{"norm_place": "pre", "lr": 0.00983, "schedule": "wsd", "decay_fraction": 1.0, "doc_mask": true}
MLP neurons of a small language model. Each row is named by its layer, matrix (up: input weights; down: output weights) and neuron, and shows model dimensions 48-239. Each number is 128 + 24 x the weight over its row's rms, rounded and kept within 0 to 255. Numbers have three digits each.
After each neuron's rows, "raises" lists the tokens whose logits its output raises most directly, leaving later layers aside.

L5.up2219:081134130124139119137119152112117087154102116145098147154142140149133143115147139131128143093101127142116131096101125124160068110157181154128104129105140128136070160139146106095139145129151140091092140114143130150143169119094152121176133095105107117126148129145177133147130165146148121170131173133082082150117119112162114166160132135149141103105140122094119099132135119137152103105149131206140126153119128107110106137119191152130115113110121169108088110160114160113101125144113126155117112136138143152128117154146127172110117130135165149144156124118126127128108148109106115112
L5.down2219:132150113092092151109097119157134165109130122118095108131149155116120158126110130129083110121120124114087116150146141131127126118122171097040138100122125107107137150130125117097136109146098113136148127109122133092137136143149111150131142101140114175120134067122115140140111102126150159123114160111156110117156099103143165162099127127119139137128117194117131150117117138188151100168107169127146123142143149139149130162097119155096101124155145132133166094157164106107159102130092113137089202108142132124176126107075133174110122138136135128112093175116168078093120147151119135147
raises: "ned", "ther", "na", "anda", "ising"

L5.up1547:111124159105121159085126119120100102138142139133134113134090169114132120123099167057131097156163112095126087131134110118138147156134141102172072132114099090135163111166122142120128135120121150070149161124125152088125115121095124142091149141129151141091111138125152151126091134129116127141126122118052105124124161129114118125136131145106126163194127150128143127072091138099089095139127142100116150145164176103125110110133103117134128123128127142111090131171125122144143116105102160116175163171106099086124104132106136127102165139093137143116148156093150141107097134068156099144
L5.down1547:135142137120095119099142141116129091091156152184109132135196186178095141123147164101119157166128135134095129138126118132146128148097108155120125135164145094131129148147129134098132106147122160110099123166146168128117152135115115100093116102130120188160117115146198129145115156119148129093143152108093136102130169090125106085156151128127141122192152086090121124128111117136114148107098140141153131131120138121147124091153124142104129108111128145106136144152157116137115120113102117111160127121118150104160140140144137129120118126085135152115160130101137104131122119074135118130
raises: " deal", " Act", " Bill", " act", " Amendment"

L5.up1883:116129085093115145128139135119121136172119146112162141114131117147154148093111104090124160143126123104137071138143144132110130139142116130122152116150131156171105144131122127090106145119180140129116144122112089111115112157071137158089162084127100113154156127087135092136166158122133146146140189143115163143112120106083145148134153142170137146162156120128125088117137077112119101148156131157080116105118170063137154098117109148120084094115119152113128131071137139156135141119088134091140108125122115113117162123112167128145139108135128137145101064188113129118124179109149138121
L5.down1883:111080106134144122136157122125111183124147130124160109168152145124140169135133177128150184113110158086097146111109095150151120145089125138105155162189112156120144129125143134151108106127099116148105127096134154137164130132121121105165176158122113137075120138152173162118097087151115102099153113074161123107150129148149119165138083073121108169152098114143100127141112130062105102098157140133153117105106120104151104148106127116103127079116143117113152140160165148163124082169151100103169113128147125089103132087123092134103119126142116126117158073141100073112135068170152128126
raises: "en", "ste", "ier", "mate", "ate"

L5.up391:132140127099167129171122103131143137201143115151128124098133155193115156129131144122109169130160091146139130133106118105100124117127099126085102130159086145106119176146154130120118110120147141106106115104169131151122122106135148122136088151105128141112154114098080110137180100197117117125130114117097148119125109161166137164133146130153126124152115149159112099112161131106135154116147119198157132158138121130093072136173152123136128138137140120146158124132147131122128101152094116165109148100126158127140079133101132088119114134127156135124139094115142106136142156097139164119
L5.down391:113106141120101097136113165120152139139171127142156131124102144099181154137149142093147150158139138133121154093123143138124133140144101132108146141087090155165150068154189108120121151119129118172080125145158107140091134178126170161158132107136169145104171123156107163145090112175125142105103124119181126111083150135131108135155119186122104135124125145114110151121102129116124148126149131120128127136114118151075130131168145118123109139158083145114142150139147127156135110139138133164135124125116141151164125160112129120174105124135099159144110114148126122153151122110133074114
raises: "ens", "les", "le", "enbach", "inger"

L5.up2264:124186147163121130146162149112127116145146124125081128138141168144132142103152131134129130075099153126111102170166123095148153122105148104138137134091135154144142116096109139108111152102113141095128123118132097122134133114090123107106179111133123137153154095120138152118103166147141107122148171189152115117150119192127115119148149122067112096117075102113146116123125145114125096058111147087134124084128094173122092108116134118106140148110133090121154178133132129123075123133116148137123089163137124104104132107111111102112114117117128113102125157151125112129075119155144114115
L5.down2264:145157142136130136149102147115134133168111147092083137120128178135124124140108126136107131088133144096172145094162100092143142134108157136182102136073150130112129142104147156147138170099136126108164120150110090117162143084136109132148151136120082169149112155140095096128106135127124092143114170128180122142125105125141152134146151111072143128134123153142121129104110135161134056103138074153115109087122080179112141125107146135098143134167123100145162172168142135130103086140117094145077074147161118141114158106087118121084138140084109147135124135105137158101143096137148139131
raises: " A", " Q", " H", " B", " I"

L5.up761:146106119136148130166098153103123096154173139147172122128139111144136094112143089153109169117102131143142109152106107168126076124111095132130209167138105174143142126139189167137192141156105138103120102154128104148147080101104150116092126081148092148089152128109151117131107141138171100127132131136110129158159154134111141158149171154113109225132128146138109115109167158103125074134114116101109090142158145096117143164195132115173130131130120170110160158130149150081101110102108137133111114115093100168128160095106091179143124102152085126121131125120142165133147117121173154130
L5.down761:103107129122121118134164105115135119121121149158102121141104137137158162119113102126148149122136115120121111129141121116091137113135138135109130121147129148124114127128151160119176112108139116136130144145188147123111133140104129140124166126094139160088087128059160120146068156123124159202153097132125094162108099109144188125100116147153152145127166100119104165170142166135172120112099063121179117127095152150108158108116109117117126174141121114122128141167152117098163127114151151116145136111129130132158144113142147160117150115116140103129132122173147153153150122169111148119
raises: "ii", "ui", "u", "aya", "are"

L5.up855:139107126123116100145148100113148139107134088138134129119123090134138146183086154121144123123071151140126107098102195114129158083093114143092066153154121123099156153130160077119125116137148145135122139113153116119118127048110089167171090173097092134124125153152150108129117143149168137108130133182126090135158113068129134119126152089151111132173101098153152142165111106146158159152106086151076130132116162154108128113159150116140113078089135131166127135130085116136171135094149180097114091168105104118110173119143121133119133148185136112117133146122144082124159143116130139117
L5.down855:114075120139140094176114065140096155122120120142136155164160103137120183084093148121137171109150105160114156121117113100133151160117130097186120136121143137118139135102121118121119154130106114077104107107133129110121129159100115131139102114118096147141102103153121105129114138087147141121131100087088094079140143150115108143139114072092158126136127118091153121133100085130142105137132134137131138148110126130190083114119152123065158157119124094122128183147070109132102150148153119118110131120132147160090116114096109141102104074137117152133078073103130107105121108130123178127
raises: "pp", "br", "bra", "p", "wit"

L5.up2482:120108136112178134168087142102136146161162106155129116150132121158119098134141139130115168089107167127098084121142092111156090110145083099103186097142125133147132180145164100114126125095175070108088096125120084138133092091141089153119108101127091126073170127170072157152078107116139112138132137138076159113191139147096129163127148145112154176120138154185109112112152134113126148147106128134124146164132135139123174168180150108128121127105127154095143124109099146112093127087135130141114139113097147107126115133123123162127137135108130094124127116155134122118127115111119137125
L5.down2482:115155123111161134085107121118093148097157151120132162150187132124143134142113130175122130097106086108118079128124125109090094110129128106108160140138134105171142144104123142129173120110165148125114146151137171132124119139132164125115139107139114106116123115163153097131125103110141138154126110119144137012144126117119141141129163141112128149125132189128175151114120139183131150145110109177177107130086133132133162143118148117133153117136145117153097133103140146163129136083110111114115094161115149092143117158131119146100137087140148119127145105115157097128136129105066125151
raises: "take", "hara", "matsu", "aki", "ishi"

L5.up1284:137095094141130177128128110127135139101136126064144106105178105140135131146121132098119112067148139161091112130134141140089130122113135114177165115109180116124155122112097100134152138129099134118141153123114103108088137182136125123147150102121084202147136144110148180084125145174122126135122118121108165156121127123138135105159099137131080100159100165129108137125103121124136135140103129143122151129124188161105098129112133156146122118136162144127110155131127111169128159095117118147124096160122167120123100127093137146174105137079120091113117108115064102154148111116130097128
L5.down1284:157114095104126116127150181129163144110105110144123133132146142158127124086127126106109121115139138128131129111178129073156116130157142121101146083141155125119122139152140130145112115143132106106127100148109150147112131132121156091135116116155150184104131164130131108155125144147132134103188149122126167137138114116183150128136134085164133131145126152136134152122159145150156123162150079105106113113127152129125106135112101157088127120118159121159102135140132078107181130154147152138126125102088173121084120110161145104151147131144136104146183083080126125153103149104170116135
raises: " present", " then", " later", " given", " subsequently"

L5.up735:146102135074107094137102135129129117125125089110124174116148115080132115098096132093143143096145139119128174095131131140117126104144133138172081146158081104124142096114131131077092188105148068139158126108116128129141152134085143130138085098136145092163134102145157156103149114112117129133138154130128145117098134115083127140111127125085160198179126127146158102163170180138116122146130151133151141125126132137132145151136116149137122117147143152083132162110128127134138138154145119127167134118126136178104118126088134132129134145156148127137163128142124128116051186113112147106
L5.down735:114110110130097136118118101052158147152117125164100191126150105130152085142112129147157132148148141130130211112123168158121104160148124127113093142135125139125148128132151124082149102152100121170150074136137154177129163157137134129121118147131096079111116116136084114139156103096125124110119143145115175150130138100118132112127084124096121120192163129110124083131138114154113142083096140102150098149119163201156151134146102136148129141156105170104151122146145140126090127197124142118151118151145173158142080130083135157125113128128142166118159126123105054157088172081122152136
raises: " publisher", " mac", " games", " distribution", " release"

L5.up1797:090117100151142156120098108125098127158145127136129130079111139092141184105151128070167111112136073139147124117137172108067134114155153069110093128149100116153166148143109105120108097157142116101122093120113102134129128170138132102093141109159175176135099130145122126091104109189107120124110152165090094162177147147129157174100175108133121131149131113117149168170100092152105134118118149083138173111159078105146134083109104130113112127157107119101171084161172136160157115137119135126117130142123126101129140139136106105147130102156134152113128124090134166119071120128140152137
L5.down1797:109084108143202113161135110090151151107137101118134102088124132095129195143151151121161093120076129149145111117095134072138118128118114111145134109165147108155120199123128123131145071095137073095156135121144134134103108113142106078128116131122125175129155138102134124124136153080098091120134107154145105129137156119125102094071158135166158082121164150129128150088169161143137095126123127149173103088141135150131158109135148138120120151122149118122094114112130137094146105087174143140138157154138136111091120142126131110168125124149153105126119136129129129115130114178110147131
raises: " inside", " outside", " within", " including", " across"

L5.up1083:151128150170175092099107143158071155162134112115104148139114131139096109151101119114105148137136137153180137135127130091135110102098106129092095175126129103107122129143143128131126137113070145127153093130111131112100095144121099135150154150149154085132144127126140121130123123166115134145102120160112130123154114137103111141123181121197127108107085133129104075124140138161146128134180132129118136089164132125123119153141165124119123102129114132158143103099119122133091155137145111143168129137134144128149132152080098139122144129117105095131124091099134142100120136127122151155
L5.down1083:121150110118120120105204127113132119087131144130132093138117096153141098136113117122139166157131129095132158122112095122145129094095140171171137113165135122127165157156137158124139121085115117146140142145145105109109154156190135118101108161152125118082143140163114151156117173110139130152170153106126138174082117119134146175158142105111141099125136141127172138118121162144117148146141137134124127123112131198079103133080126135131152167141143146140096169133065121123142152077130151098129131128166127103094109108134108122160108099137124092139126143126139143153154110095104118174
raises: "uring", "ern", "ad", "est", "ir"

L5.up1492:126100132126126145140136154118139137155117105133111133151138114169132121104147110106102127077135127122117117157117079101130145096122126104122094132175125118124122120137063162137135152149129134126144130113167123130108134143133118125130039098174118116137161164137115146113098101090122173142143168117103088125161151163133147100124174127086122099159104128094118138100112129160111138120097141156142150114131098092132127139144155123138180163117145148119090129186118116130160083128094136110162139120152125103120146117089152131114123124099130162160141095084102115116116116114120101118
L5.down1492:123096137153190138115086098106120131125112102124124128129106106098130117129136149127153159122145134141136146133088119083082099109109148131166072079177158136142131124122119132125117138114166153147153146162086117147131164133110113126115116126096146151141163116143078113181133110120071161101160142162162117107146156144150129119088119181152122114131108126138153143103148144154123121106123102112137154130087150108139147135128055070147106117136139129140129085089109152130113127145145183122094143089133117151126124135120123116082148136190122103163144081146094119131160112129139153153
raises: " era", "'", "’", " Era", "ada"

L5.up839:132132109158125134052163121113124169129116113088094180103103107165098152091129078159111144120160107118138137142140052120114131124121134160146140093113114141078134114099087141121121112113054120124113110125122153156138096118099116135152134110125126114170130108115120151095100170114081120144123128133119157148111112072099208122090154109151142146097160120106142136127205091104169123115105107181129107132126122151152162129155107140134140141093096096116104144151135141092140124139158126130130104153152090119116103148123078118149164113093103153104116142168096140115118118162124115102
L5.down839:143129146158154129154112127169142124105127131100115154122121172133150131128138154162131143113098130158125092123118132182104152143141121137143151152143188091102176149119146186141147177158100148079168139097123128125130156151152116105129176097142131130124133135161145098113126121137113138138129164152134123118142117170109127128154120152130134118151080128173120144113133151160143134114144078153150126131121109130133135187150107132159164086153136158157116105150118100143113140143155142101140134116175119121118135152082114163122121114105175124151151142134094101143175105126129110124
raises: "zy", "zo", "z", "ze", "d"

L5.up1228:122104127158155131100159138119111138156203110136120121080155151123083115130169124109111183112157182119131123156091088132112091107145114129140163106113118095161159128096115109102100132127087131126152111149144155099158144118102086193138091124127172144131131122167120093123122132106126121138081109130102145104096142127155144152095136128090095067088133109082126103130139152166115139120138114101127082165155086106170095109148111125112117121147128129125148138117117154095123139087106136140134087106116099150157114089135114113133129148155117144143144139108123113120074101138155138133
L5.down1228:120137109116142127130121131110115152118137116137130139125172142119156115158127128135165146137092130157163168169172141180131117107160134135085086183117094140110130112180123149137143156168140141164173107132125128136155174129118135177159160129154115126124132129170144198145169144154116109137181166152115132142151113146115143167148126113140120101113133153165127128186140138140166175169100119086110169147160148158105142165134136141123102130129134136111095132143141106134119147168163141131108122158151106113132144134124141129095144152147156153166141159146144105133168135121172181098
raises: " remained", " chose", " emerged", " continued", " survived"

L5.up741:134112139118116139115086116125073120139114134148131109120116135082120084126132090158120130110152142123118124131089112143092113134120132152095133104163123170109119149136163141103177137135140093101108107179122143160130087088168085136126115109126128095096118128169114172087105122130113112142130116166090100155167128093097123087150111137134129126185153128184117099123187132120152095147154126134123130103130142105134116116170081091134130112127130084115123120104124151144109127135125166147116117122112144093140093148131126125093070175115140168106158147106144114107117153116114160127
L5.down741:134135073095126124155138123139148101145125156088092122162157132164144138138102107174118167101190148118111124109148179156120133155120126099130136123170150132094134143153128127143140085112092128123117169132161174077107157104130091138107114072144127136150134111158151124101130141187166131164145141119128152140164134098119104129121193152115123174135103091175112103132135121140148156103147166136119152164173121102134134145132136156116180138104115111154151142114150128107135170145168122107149155069178112132115114129132128160135140127156168142078140144093144102100101108128159165144
raises: "ous", "-", "ated", "al", "ating"

L5.up331:065140143118115112140173138098121138155127144101148092126119089141106137108111124116116116133055148135153144147153054132145137103162104094124144127157126104143152093140119112155133125146156113101135127146118120155144164173148126105104082127098137129125132092119105139129142117139156150133137096145132106125176142142121135107113090125157159119152104123103104151136106077111135121128080103152115140185156146080099133143126112149141166142131102104194143087134105089131154163096127111135115140140148136148134142093091088128119122143123109131122148132148115133143124190122113146185
L5.down331:113127151129135127094166130123114168135125141126110148147074088150108128160121138151091168168140152113148111124106140121094172125135111153094149133136111096105142128143120107126178138120128130146144121132145132136199200148107110105071167148140132120100158113153132146112154139104135118125130176125152117084122154134144149179127112153116099144098115102158114141134096122174091128140123140107127175133117128111097161130125118141086162153109132161135125147131150135147129147102122142111167135096154168107102122100117072112154114131097143134130106131158088111147160136121125081126
raises: "out", "down", "ch", "bar", "up"

L5.up1551:121156118129132145147100141136119166121125143157134101130086117150102088178092119137094140124136129151133119117146096126100138111152135108118116140107152117135104068120110137132130120110153111130096120097153146129133117116093135126133140131109143087112164116132088134117105143110140114146191120128119155132144108098127143141126138137154111129120077148122115099121127139118150165157138110100085134044119077144152111163163153132113117107103120157070153115156121102147101117145194144099103119120119108152103107153128161156096120126115154182089109130132170123112124130139150113111
L5.down1551:141120138135146101116100162116183180117115162164133139134183111168123127142102134135137112146099126153148115141150101134062080092115137110159116103140125162123170092132131163179148113142120107128125164123132105181127138107107107155122158125136157105153145136159146175116156183131182121116183126147139104121151097138189160181128141113102117146149133124129153136126117119178135135141138130140114090117122124179124133112156134195072156126146180131136129117156153142147150141145127096101148139167141144143141132132164130090141140157169136156153125135090165165085130128158127150166
raises: " y", "ña", "oso", "ín", "ón"

L5.up2168:147119153137125138144105154103108100121094095135125115124153114161123159120082129108110148118150129102133083151095163116112164122165076129118114123137123118179150136147117122155134155135126156130168079131155140178133110164123168143102170154112156123140116146165129093164135089092154172164135130085151105127160114167144170133114148114119142153118082179146105137133121146172137161129096145154143138140114114119122144182126094154159134102166173148141141070180127142129149100121102153116132146132140126125140086118141127100116142140124144081137177114118119099118154102134155120112
L5.down2168:145162166118147146151141133167098072125108139118098129122154159124170136115088121134121156147094174129116070159074122097132114127090150118132081080139133141126125114101132117117113148131086121122115110092119114142127122137123179138128122090122131146148108120153118123098148121110124135169104112131109099099118088180128127108114099118143065155141115129120098105142137116157153097126154122139107118095130134103143125150100095151138094077124130147100124086145099149101157130147125119099167136073110099073142084107079117112119178123128089136120109091174118138125133130120156133094
raises: " becoming", " establishment", " introduction", " being", " creation"

L5.up1488:073099149106117114127111184163125138125135116094133160135139121106149146129100152109147113150172121161158128065121098110121106116099105124159105114103098101132142125136139144166126146135140099132152107123100115115124105150083155139111131152124123164116141106123118107144107143187150141116115117099120122148124140144153166192080123168162094165141119130158137143143142157149138090154132129135147132097133114116161119105132133083157107074139142205116122126139140128108199167100181126132147107118100121185161117098098101149116133163181205093153124126121118145124093138113140122116
L5.down1488:168139119112093097147151094139113145168134178129081131179143086107137147149111129131170081113137182164136162140116123143112143110122130157129107129083091148124153150170105136186129107134157136158145167144186144132108130153138155129154131120120149092158161128132110154169147130171172134149129143154167118177135173139119157140133088121129137123120181137150145136133164120121144114126125101119119123148102092133188159137127165119186135138147132147146106101118129131170114140130147100101151137110109110172107113113134130131098108154122133144120125121108129113117093136105108142128
raises: " Chevrolet", " Ford", " Toyota", " car", " Suzuki"

L5.up1030:125146157130131128119137121147140130098114149146131114136145101122104140130165178141173109148149163102148170110118095128145148099154126134103139125116160168142161143100111138135113125061151118099091112145121122137166138130152133186105178132155177159099127152124099144116121141119102142125127139101104050089151088128079152093114091124080141112144125117150156130119117125090103142122084136114159130088111148073128156137143138091131067161155117144118106063126161110105109133132118146124136137125114126173129152101174180098123155113161179139148163122149115119076123124141150111151
L5.down1030:150155131130160114151111104149170133140111094101148083134143130123113121130097196155100102108118141155105124119151131169166166137113108109107093099120198153154114139135151126132089146145136161179168135107101158116103151116113126149177147111124139138114125121141126110130135106087116137154114122091132081083123094100095137136126127153109135137135105122118086093139067134152116100114179115166154144148110108161145106113107123138172132095103150139116177156149102142132146132113113160125121125152143122104164104112134085169140148114117147147124142116187155124143137145103127111156
raises: "ze", "mu", "bi", "me", "chi"

L5.up1918:132161108123146145112119143144094107176125137142092135112132137140143124101174122126140150145146145122079113119198111116136113070108154111121130127117100153151103149119124136104140127127153119116090150104136128148151099093115161158138092120082106056121133106149083140108138132103129138153109136094111112155180118132110139142135160139144117109141118123167164157132119114154140169098120146074122101175100162151135172080110155130147156157136102147097072087131129184161111109167150136142064149113158111125178141118146086145153103126114116112159161142112131110125122159125139141154
L5.down1918:148108166130089108145106125164115130118106136178145104124108130134155140169131134143119112126093128059164143102099117118138144108103129190114135150173116137130106175132097128126141106146126124141136157131131131144153175111154107162133153094158112096140153081087097143136146144134116123142121109132101136106128114115142137116101147118086145128167112130155142125118120179126079145093112138136146138173145181130100179104108152100098133142137113141121091081140111124142162126133125101141148168082124120172098142118120131157137149127090115089155133198073153137132169134157152166180
raises: "tical", "ies", "y", "ford", "ique"

L5.up438:149082157096145124148122116111102105096160089093128162157148162134127078077135110095152159118078132169121123117137118127113159125145099117126110114151160134158177151134101098109124100067169123121146107154078115132157107108113104103167120158122177118173142113111146130121102150119131141108132106134140149118148132119092098156105129115155108157106065144110125129146112137123132137115145122108108124131147084120157150068165113184129113105132120146156112102112192166148176122124134130097100095131139142141153165120126160140165100103130120132079177128135138104156138143145108125108
L5.down438:098119092127173101103125128136135139059163129153174198135094125145131139083146139109107108168120109162166138157102159101143139100128136141098121142172163092087140168137129124108147143124140145148130141132132173115158121158084138146139163125098161091165157158101137116131153135104132083121113156132154160172105078156148126056109125108140099127111106149138173133063096145109232132090106128151156153145085128121146108100128141176091169138124096139105116161159172141152131094145151152141144127115129127157177157119129154115143109141102121131107129124119109104123098108140133137163
raises: " issue", "lies", " issues", " Wednesday", " cover"

L5.up487:131113090090155117150127121111101171168139140121130133126090150117175103130130110120122090130139137109059168122114102125143132102162142111131166124125125165111172145145160090154130101117157135184055129112126144157148113088158130115153074113130177159137143137136082153108114114099135132095107135127127099153132151113109152126157152148156133149135069105121153158106137117079177135096110134076136144157125179107157139134108136127137115130119145146153119158147109121128139162095129161144142119084149108140117079156134142155073093129104133117099098174166122097100124097130129081142
L5.down487:160134150157155150090162112141114154132099114091130099127123103105141129175155102111134157133193106094103175116106100127127117168135110168160142158110151166128131149156126105109124139117150126138107189155078090112102128156144128167143143139129097146159138161104168146127099100117145154131130163137140080150105121172112142168123143099140128125127156100083155143172137124137142141089111161159109156100173127109150131117114130156117114081173143138141098142085099115132124134135130141125105113108131125081143125085135139104116115119110138163124142121110145161156155126169150095147
raises: " left", " southwest", " rear", " right", " sides"

L5.up1478:089149165077155093117099124112129122133154067118141143089137119105097131103133125120144108135099135135132120129102139115131110105152139129149138136124131163084132125133143116136149118100135123102136102143172132094142142119099174118146100104098118148144124126125120150140150157112122136139152131135126115102126132089102107094097165139161146138103099130142139182126178130140138118133125098149102107155142125137114142138095138094110121117092156113097144102121118161116134102092135103136131151123157099145141096151094080128140193101142139131167133156198085143116077172184133109098
L5.down1478:102127117120158096137130073111174116155153147138182147126119133149120171130161120162138088137095146175127151167105152121142129103136150158154150130069142145118126143106154140121119127139112139100137120175121129128119116137154145113119146162124101152150142142105142101172160116094155162162141141129128168137130151081114107113100146164159110172078140100138150177126071162162125088095051154123129159129125118114156131158122107146137144129117097106183139172171140163141134075134142120142135141131106117095086131183075104131060189100112140119094111126132146101116132121120150127173
raises: " submarines", " anti", " merchant", " submarine", " enemy"

L5.up705:126145155110165163113132163125124133121104138155130133111161108131142113152163130121101163123120091164125144147111125097144117160155125126137140115120093083121126125123127131089130138135160107114125087102115159136158113127173129107127151127162149120093126137167127158152090093134130114070152102091116141153098106118139144125099138142148147124123122139160140142111111138111169109152122124163126142086139133088115130083132133124152122139147139150089109101129143104131132110117116096112154133134104158124091099107113147125149138142120090178136142125101139083125131136115099148121
L5.down705:136123158127101121122140106117127148161135122143114116141150144128120122176132071132100187146161146149137126137084145098103169175109142124083187154113108125086139123176119177126107140100170126147131156117107121137137132126153089167118119128151119139114135170162115156083129087134140167092160163161132138145116127117151097120120138125181156121121160096164167100146095129119105098106179152153133147113105104127118113098186149132104132184141151149158117158129138114151108115131170108132148109131119144105129101127087103076149073112125124140103086122157124138128133120130096131116
raises: "d", "ized", "ize", "ised", "t"

L5.up1566:124118151173133125116164112112125110134140185112100110118123122134124148119142112096157177088124138115137116177115102116122103083111082081119121105108151114127132131150084141156167098131151123126107110150104118141106146126111161159132085122130120130120121175139094145145154200120144102174147147141142089086141144106114147115128142126131115149116138075173144137105122154156113083098177130133147072084109099116157170114131121117144143091155125135148097113116096115170126103162121130142117126135127137153108111138126119103148093172139120132125148106121119157150132118126124117141
L5.down1566:139101089126119158122140129129146096136134127101148137098117157109108115127105156115102139109136153131126132128106097100155107130144093134096119111143150143085119137119121130116105104134067115091153074125121145118157107113161094144129097159162139137090128144193159113106156125124109162129166150132154110088070119115119157122153098103126131110136134170132128117129140118130147120138138114106093152135117117101168161092086124124125110159145104141081165099101092145123123108139158088092129082155128145071106098128123103154148122122187107146154114108153098125093125102159157166079
raises: "'", "’", "use", " he", " distance"

L5.up837:123139106147147128165146194145131130115143119104150092088137110142075127133136092127148120148128138130139128132119141157104158131140094106152146133170107121178168114154169096143110133108130129098121129122132173139157093120149097158142133091129097155141167105116180167135138145169153105134124144118143132167114141125073128167094142077097119115124156107135160139154152110160156106138164107152121164136126191134119119123126104142122146145094089101128147141055134122125128167134162101168143161171127143137122095128096122128145139086159126116111123149143136092095131133164167143122
L5.down837:112108143108123121124093139149131143110118117174105106100150143133113156157088114083125127098113109087142135152127148151101123097107144142107160162096145108157127128191097156146158111154148152094162123117110107132117177122111131130122086138126112151178121184102125162129176147138115141120128112145096100160152122120129169181131089134142105110139052149146101128140141131126128125088131140145111120118111125170156174087101109072130136102150174104109158144108137107166107113104103128093116144167189113163141109157128137173155133136123163099173118132118113139123149135146126112146
raises: "hol", "hor", "ad", "ood", "adi"

L5.up1845:126106178153090110092125139173140159117116174120161111081188111122125134121150159115121136143157142109127133121133140113154107112132149111126136101130104115105118127099125102116149095142126114108108084128155142125076112140092196143104172158194103133178102134156160105121121139117148115043131145134134159177122125155069106119169135119108179153118162144159165138154119104156149140096089112112146120102138111151148129154106147132161156125092127104106098139143114123148127114137138128111080208141144128149149128094102130149091107122117100110131168085089127147127141107129114110137
L5.down1845:116103162140142150124120156132149109116157104131156122122081130121093173135159098121119115147155122132151125118186131162154094173137122154154114136122130081103136119139099114081129114108130136107158124117120167170100117098158140147110077103126139115143083123142136112125174131149118136151109086120167090141106108111121099133156086147142181161130151141174117124100134122126137129184140129154115115108097147114126158124115134107132141154068143157104131116186092146124123115169111082125136118097176131117144162118127150182138123097145138137138143130122154157114144140098142151119
raises: " who", "whose", " with", " whom", " which"

L5.up133:125152174177152140117130104128147142100166157133085099121146109194145099123128115146104137110085167140137090118119146124108131138116108109138153081134133155108130133095099129105143149131154110100116115158110127119130111139143151084110180146100089164129119135116146135129095079144141131158152120106111123155089122122132113161174120118179148117146170131108120128146106159152113088127131140138112135147151151139163164063138141093127117116083123149129108128111145130127108141105129124142117139144124124172112093120065153176130159108120160163126106100102138131162086138125126177137
L5.down133:158086138138113158141089113163116102112129128142136116156119101169145104124137112102166118085132166147147116142106140153086110158137123113157135142144141152129166179122134166128114131098129119110114148117106129140150154166182136155146129120132126171134108114130149155149129128142121131127121137137124119158120140151139117095140084074147161124124098104147135164156151166131158143122149175151176195148156155170105164117164133163150116067148127176119125171153107142105111105158074105179125143111126163113092146135113099110147155133135135134100146132099135127153143162142144131135
raises: "ize", " combat", "iz", "ized", "if"

L5.up2489:141137107128127113130163147144174121110137117153121119126175094124103141138164068085107129138124138139151144137110116116100157148126102137097108161133132125138146103107117122175161141162148136126086111111116115162111141149096149107118144104096121126160099140130155113115128143125095122132103110165140141144122133125133176125159084143115170100140134125140162147096117141101121129118132160119107092104129123132114131162108113174141138131116139162106153153149139097156122112128118103116113106124122110152151095165106195101128121148176114122125102107124167141130127181112125133119
L5.down2489:129115124114138148117133092087122138131078127137098133137129122150153142118168144164106143140122131131111153139133141153136084171127150097149141150144165136142171149136126112114153100094095153110130108181126168123118115126087120130127123179130145145075113131076156105167083099131108147111104090087099125135141102095156142125144157131147109105148091156174131168179135127139129138105159128148112110125135130176104102128159139131152134120143116137177116117148164074124117134163126127154109114149134163149086130118120125103144150130125091088114132076129123144132128121144137115142
raises: " he", " they", " she", " these", "no"

L5.up44:120148119107134120159145152123125144106119165163150138136152162113091158148152093101132154088094139137141149078172151160082111136119084114113139137174129102133127129132142135091116119162141117106111142148124123148168139147099156145162140098124119122170114171120123151083082132105128133122155149156118119133161134122150127107135160106168092121096123119142141105153136155156132167123134120096109099124129134115123143121124162155113113108157117080104142139122121100121147152074179122103119145117180104159139126171150132152122092113138143156098144118102130123173131150107152141124
L5.down44:064118074156104156130091128095138126159136128164138115146171133112159118130119147136138151081135150142106167151126151099115115147135170167164115123152144137138142150157138127088107113153132128130175128137093129115152163102130123128177120147145141117140154130119127130160122132168123162149135118124156121141134112161145130167131143126116113133109148117132163125139145162111143122154148119102092069167130112145114112162149116119093107111116085133158154131149158122169127108173142119156161146122115151135148140126119132141152174121111139180128139128146131146135106113105074129152
raises: "ity", "ire", "than", "il", "ery"